{"num_attention_heads": 3, "head_dim": 64, "norm_place": "pre", "qk_norm": false, "tie_word_embeddings": false, "init": "normal", "init_std_qkv": 0.0351, "lr_head": 0.00603, "doc_mask": true}
MLP neurons of a small language model. Each row is named by its layer, matrix (gate and up: input weights) and neuron, and shows model dimensions 0-191. Each number is 128 + 24 x the weight over its row's rms, rounded and kept within 0 to 255. Numbers have three digits each. A neuron's up and down rows have the sign that makes its largest values positive.
Before each neuron's rows, "fires on" lists the tokens most often at its 100 highest values on Wikipedia text that the model never trained on; "fires after" lists the tokens most often just before its 100 highest values on Wikipedia text that the model never trained on.

fires on: "w", "av", "ant", "ly", "ev", "ist"
fires after: " s", " S", " f", " O", "S"
L8.gate55:142163135099144082142099158141117132123152124128117090142124134110107120173131155093106098151096102166111112094099127127113121115056093120116068061130099103110129113110135126145117152112148135173138142157138145112174151124104089114164102128132164092121145123142120130085063117129143152119128103113167124092134139135124111085101121140125138172119148100107127120121168127120116104142095135167096117104134103105137121143134111182116110142132109131107161088111131131144100104152108168114118090138142111130130128153144077130158162099100124121136103127095146154094094166110142151140
L8.up55:140107171096126102098099140136140114124167099129121098130160121116136142141149155078098093158141172091117130118133144121108155130135087081144087154119106124162168101139138113120129136122107140128115115149123145134124165117137106123152105105094147136105128103095130105091110109147123136148141079087155155128113089173116091118118122085134149169091191148054140144174142138099154129147110151131099140129122097145149114160063128145152097112132075136083136134106106094126142152156097140139140124127103125137115128177164121138137133122099151142131146091121117120097116148154122139109

fires on: "ess", "or", "and", "ers", "ons"
fires after: " p", " P", " s", "ri", " v"
L7.gate52:147138173098154132117124162111122112108123093157141151101129166120171135130135140122060165078145119150120137121131185165163159114123131190115098123125148104088156095118133177144137143154109099154126154149139134136112143141099115155120105151154128151150111113098121125114144173113146112124109183100158176128127126130119115117102110142103105098156135115135154121114110101159131151128135140136109086128104157113108147139101135138121136112117171114095137177147119121120143140144085150114133121162139142099114124144106096195070109110106059110136150150129146147148132098109107133152
L7.up52:124121113143129144122095127121101091080115112163125132114109131122145117132128139093139147150137146190095158148150123136160189088089152136111106107168154142121131100113099113119169132107128114148087122149137100100090112169120086144113105121077148143115120126113145134106105107123160119176128143157127127124145145112150092121127117156110144179100118158151139143156140142117136141172155111158165113104118130093129100156113149146134114077158115127109130130117115109122160123165100104148156110122168135096137178171129146116170127054125088118159107128122112159156116169131163105124

fires on: "or", "all", "w", "el", "ile", "en"
fires after: " D", " B", "D", " d"
L6.gate289:091158115144151157075095125129155151105144135145157134089116089139159123104158070146146148125149121153118108146132101169150195085160148140130132128135163172122100128132119129122109090132137164120090122088119081086151132117141073118092129091164126138152124149161140122158100129166087143102144121127122126121100127110155110127149140143097157127132150131138122141095141130157142075163107133130121095149121123132172152118130097122101119117138127141155120103159122116179123129145145124142121156127171114063143134176134141140086156133130102124081152145135167154154154127118108142119
L6.up289:093093165145106081095087159114122117097114153115112117121168109141140082129136113116120105137103123111144139111112103103144098132170061161088167118127107132166119153092128137125129126134132116180171100138105157155101101132133110150097167156102142147164110144070092127164120135130127105130143159109117130154105118144159122109082130162130138155106135112100119146166144124118131152108086168117124128136100119113131145138161105116101126102128131125143109122127120099138108118149127119154077148118154142161102148157089110113139128106139180156096147153132087141147206128099108137116

fires on: " An", "n", "k", "ev", "ou", "et"
fires after: " S", " s", "S", " |", "e"
L6.gate121:154091141145151095131147161162129130118167126097111087101156123143131175128086126097137123150118113147137148138156117133156101110131140136085112140144137102111177138125129114095112138090140090170111093137111148138118171130149161139094108122126120130122096128134160164141137170150079187097107110144111100099159114137129139120082110136126150149086134144102121141138117083131100142090126129152105107105107141131133117161116096102109132129156167192162151165141135158144130141150100134117088115127138138104144133138157121068083147109101077102122133113102117163123155127084138158105
L6.up121:139118093132120116089108118121117123098173092127147094094159168090139144154141173101125119105140131146123120171124141170136152117079146148154085133184116131127133098134099110116129147149137121176126074124123113123128102168126097144134123126183080158112139119086109082143119157125147131155109106122148137125139127130131072135170147139099179161088159091102119091118122121118140101128082117099121125113168069103130163136094136148112098122113088153112137143107097144143129076127125118087133098140114135151113096126115116158100129108086144097114114131133134121138101133128149120117

fires on: "al", " Pal", "res", " Val", "als", "ers"
fires after: " p", " P", "P", " V", "en"
L7.gate438:139176118128153077123144124122115112124136100132138120149155119146123107115154130107157119146113124150137147082111128106132101096106102140130105106155152144129162104105149107128117110151147112169131132171120133156165123141115109096107107147099115106114128106126124125119146127122155105161128162162183104121143124155139147104142102155128119167135151108146151065157185110129150131126148136097130145075118145130120140125139180092115186118122147163130151092131153145135099096121086136106071112179117071132131159140158129123157142084177103096123117151120126141156081143072112149127
L7.up438:087144135158133156112128096128143109169124160122154139130111151134137157120120119108126113106139152134152121129146152116127125140144146129094081122113149189139156110093141119133138095114132105127159176161147114110093142130129092135120158124126138166120136116128129123108128112133142107124122157122110114156165157125116084132156145133088119144132103160159162109112120084136125113107124129112169050128151117111116121113139104193140094113172139170172124069141135149099160098125154135115117120142123128113181171163137187143146120079110144119125145151155113162151109157171131064135

fires on: "ar", "t", "p", "ud", "en", "iv"
fires after: " S", " s", "S", " p", "eat", " P"
L8.gate175:104126184126097160066110146112129109155093111127160134156128123113107150137135107131128165149139173108146120112154157133111126123111118130139099097125121155144145115152108139132161144131120083132116147140142116119092117146111094164138139166095114116121141132102221180101151111129094096125169060111117115146139129148115099177120175140124138140115118109171123116106089192128115139144140135133132156135131124139121151099137152154101107119161100141168149148087157102156148154116123115127125134155106128109126145136166163146126121126129148110141106105116155120114183125125197133135
L8.up175:127121138133114155096127171077178110138140144136162114121085117099125167094104150118152117107094143150126158130118158160114130114049168113144111105138125216130127154125151172094160108099142085110100135188163150078130127144099106154139140125128146116144159121112143142135131138126074119160151097082146112170107124114134121145105141176122091159144124143118120136125129155152122136155133161142140166115114146157112150100119144090109166115140093130160101165136153125158116127119110140143140134136101103118122165134144124134130150115137157126144114085128104114150146127169127134144

fires on: " October", " December", " June", " July", " March", " November"
fires after: " on", " |", " in", ":", " On"
L4.gate398:110144148071166133167102116164182081103152107143185119123114114111140158124139145124137144101111151144152097102105121093168134130092118128150116120122124137144152114146097139090089119125117151140096151121118146103126128112123097117146115122135095126117135104149127172099170087134133060136134071150109159154125140112145169162152096119134111126130168140148141098103196096140075096101118126154096161152176094125102093131114109157121131113118111113138185138125129090133157147152116144106134116128122113093143150140153143110143140144142133157142116087121134161121132138129095112139
L4.up398:119126149082162136163096131168161099097124101132139124120125116128095162124135138130148153122121154159123087101116090107162156115132110122152111124118140124119140113168059099073092109124112152154114119106128129125129121103102086137154132107122115167142144128119118181097125093133126052120134085151124181156108114133132178135138115131160104096163176125133150111119173110131088108107109078135100157159144088135143131117107091138121149112162120106146136174128138085146135125161132134135135123152121092066139144126153104112138141150112147118142100106126133137081124138130098126115

fires on: "l", "ur", "ce", "s", "ed", "er"
fires after: " O", " d", " dep", " p", " D", " o"
L12.gate117:102134087167130088142148086108188160094129132121149126131118127088086110150154132105105152067102171148121142151120084113139130125093105103109149086119128183077116119077121099135104119133165111140101140130170144111154138132133154137110111114111127119123125119154079115131105126157150101146178104130108140115111124055125150111130174123164126146133129113147128083152097110150118129114118122145113106146190107133152129111103105155115095152111158119165141147096141131118149091146113136108091128157148147134082134145107145171151132154139144107101133142137134117142134123113107103097
L12.up117:111132161147144086106076133123121140154114124141084114160142086120128130147108117086159153112115100111143132152126107142118143167104105133109141169133160139128133104129118106136127130098166200098111143094133144135114084100168130082108128111087126141151114153135140120122157119143130127083150122167104120053112101106147157141085197137175147152162118145136145116124147154160158116146175127116131128139086155138114171101123141106160104115131174120125098123119117154108095122147128141135107148090139131113099124156121169160150126124128119164132139153122160109105129132134176136161

fires on: ",", "ivers"
fires after: "4", "5", "2", "3", "6", "8"
L18.gate91:128103109119148126112103154154141111089125128141167124129149137113125080114084101080156123168108152116168097074147146130107152129162101107096184134171149201106169082126126111144134087152148123153110102117103147148123120142101135146114137114127106169131116143149112179119146103120166111125099123152151152131092143131141154109124145112099119146111087111135145164115159126114121125093131139133115071116107115128120123124167183126076102160120122118106109159086117113134113119131163101096083136148129169150128096122112129115166172122146116121133113152128107133151096096117135133107
L18.up91:118111098105114113139077082131131141095160116132080113121133139155134111119123146114123111138107130127132189113096139088131138147143091142134086132147113145141158136080124118150096155132110121130115095114125098130117132098155128143144119084115139080088137097097166154120122145094098147117128129163133100133127116073143095136113132147153120087123123112123133127132146114108142164110115144163159147181118099185131118133117115135114119089123155133085196098103144135123112186143121145102121151121139139136163124120153098138096090084112117067133147087140146082090098116161133132152

fires on: "or", "ur", "ol", "el", "er", "en"
fires after: " D", " B", " d", "B"
L6.gate193:149140132130139135100114120093081126136148119121154113121110086132136140106158084090133138113096123161103140142128114145117125138190129121095154110120136150157175146114174078122112071154129164111131133130152147088082131095142104112126134094117120134126115159134082111148104136160113100140140075120119155111067113177153128110110100148125153172135135109158121121138106129141168113116103174126108115111110125107138133124094102102124154171101165129164128102107143139102119135133129199110138156123106132114106160196113106148088143135099098154119104137111107130119155114123110154144
L6.up193:148124140126169133080137159138099152102069143107142131148107122063157113110127107119124142129119141110159119121119116157116146146154153179144155083137167192144114151143119127145144104093100137114156092151115140085098101099158134077090142088098116143135121105143089104146160126125133102107140129094153169129115094128161128129111148130126160153166101106148126098129153140144150092115148116171116110080152137114127173153128134158166125119132118139127117122146134125176094089132123151116104121103125098138125149171098099151142110116112139137089116132108108107184110107123150161116

fires on: "als", "ist", "s", " Sal", "ers", "o"
fires after: " p", " P", " s", " O", " S"
L8.gate29:126133134129132120109183132122157080123150145144130123076151143116132137089109169072102118084143142144125130158146147118164140114114114137117102132149151167116154163130145135157102146113142106157108108130151120119123163149135115176050140150126131148116140154120124133134156178130159077114150134146157116157116116103117134127129147161169158106105131116125143120091173116154124143172147139082138145098092151098127107147083133121096100165150104144109131168112210145161137134126150107117099139139117137126161136136156148123130146132123062106093117140108121160100121126132140111140
L8.up29:114143164159151137119146157097158112108145120125162099091175106124139126090127175076106096118097119173128120134146131149195130093107098141122117101140162164062123153136131118117114158104144105162119121150163129116107146153093104159090124166142116126122154140125141116108097132138132069125144101127149105163124145090091137115106136149121086147092115102151150131109136128136091107166130122103111136085114122117120113134079140128115108137124107165084143128120175164131140116139127140093134112149100149120158093128135145117124158117101082125126107147135139162104143093121143066122

fires on: "all", "ra", "as", "ur", "on", "en"
fires after: " D", " B", "D", " b", " d", "B"
L6.gate391:134119122136122156116150141119110091089182167101100122163113090133123064131136141074091141147073140141130127111144078105135118135179124094084133138150130099116130165142137106149090104101149111129116161126097127076140125155122127179130126110175108150134108140126113135139132101123120135154121111139111134134149145094200145122106143138114147139124138146133145145133103111143128112140095135185106153142080140115090101148118126140109112113116132133143094161112147116150108156107108171107138110132094185117096123132094118122143116099111143115057121118113120134162134081102096150137
L6.up391:121104099178109135059155142110138090109185175128127095146061077112149102123141134073102122128102134119114115128112084119160169165119118105123126136130134131117151129155163109134101109101143116126133144142112145082143143159167135175127138129145115141133133151110135143142145090121147105145140163138139142129155134084173158135121129150099140155150123147111143155143120094153127126139106148159149129171124139091117134162120093132111134135112149144117120153125158127142093160102100148143094132140122176116154159123115119128138093126095131115063137117104140161170147088099094169122

fires on: " June", " September", " August", " December", " November", " July"
fires after: " |", " on", "|", " in", " On", ":"
L4.gate267:097098138106116130131084133142117065080100090116107127128110116109161156129167118140179131105124149158130134127110102147170146175076081146134087139141147102131105115151152133133135133116071121137122098116070149109120137135152084116147137112103151102140100120154118131111171109112102098147109139122123160165086128128138162139133145128117127120171155114137123098084147121117110142121084119130068150141168134098085134116134145140142145117116097095139142190117125096173129158149147139113168114128114077109137107119137112121130130152149130117137108116137077141135089123140095158125
L4.up267:110116138099108150133116134141118106077122076120125131127083124135133171127206128137162139114150139127121118132137092119169130164105081134120085118143159116154088117136131093111108117120075117136152111117084126109102156121143067128164164103097152121130118124151113158084144103121095096155107136110151151157105110120143151145128127137113141123195150107149120084083146141125108146129121112131062123136162127122120137125123127161119146112146087089142130190120128101163153130116120131108178125138122099090158102101132121133116133145163119111162108145122093143110133142121102164128

fires on: " January", " September", " April", " February"
fires after: " |", " on", "30", " in", "5"
L3.gate443:141103136097110098097137146155161098103115084082116125135118067112124132124190111118161116113123125142146127108121137095187133180101066155142113131147126107134131133139126117104107146123107161117121138167106106144123153115142156101174117126148122126187114113143110147113094077139120099118082163148145162144107137107124178130097174138111123139158094112145101110115151118117113125096129105149142119150139091121141093096130111126132125130141093132121145143104165104170114109153113116128158130156169143122157145104159101116129147156117158088099103110140094122158133137136082180117
L3.up443:140142109090139108119137145143156096132126113092124127142119114097113147121192095105116115146113110122131096122147156106157145172139085151135101123114093142135109137125109103092113166132106191133133153181135112128113134124140123127181144123147145142166118120131078155122123065144130118125070156156157149138091141070162168160106169147108146112171133106144118112124134125139106160118135127182131122147123085126152120115150118130115131120146094137119148131084141116152101104149095130135140117130164142082157177114148115105142159141149152118113084105155095107148132103119088170133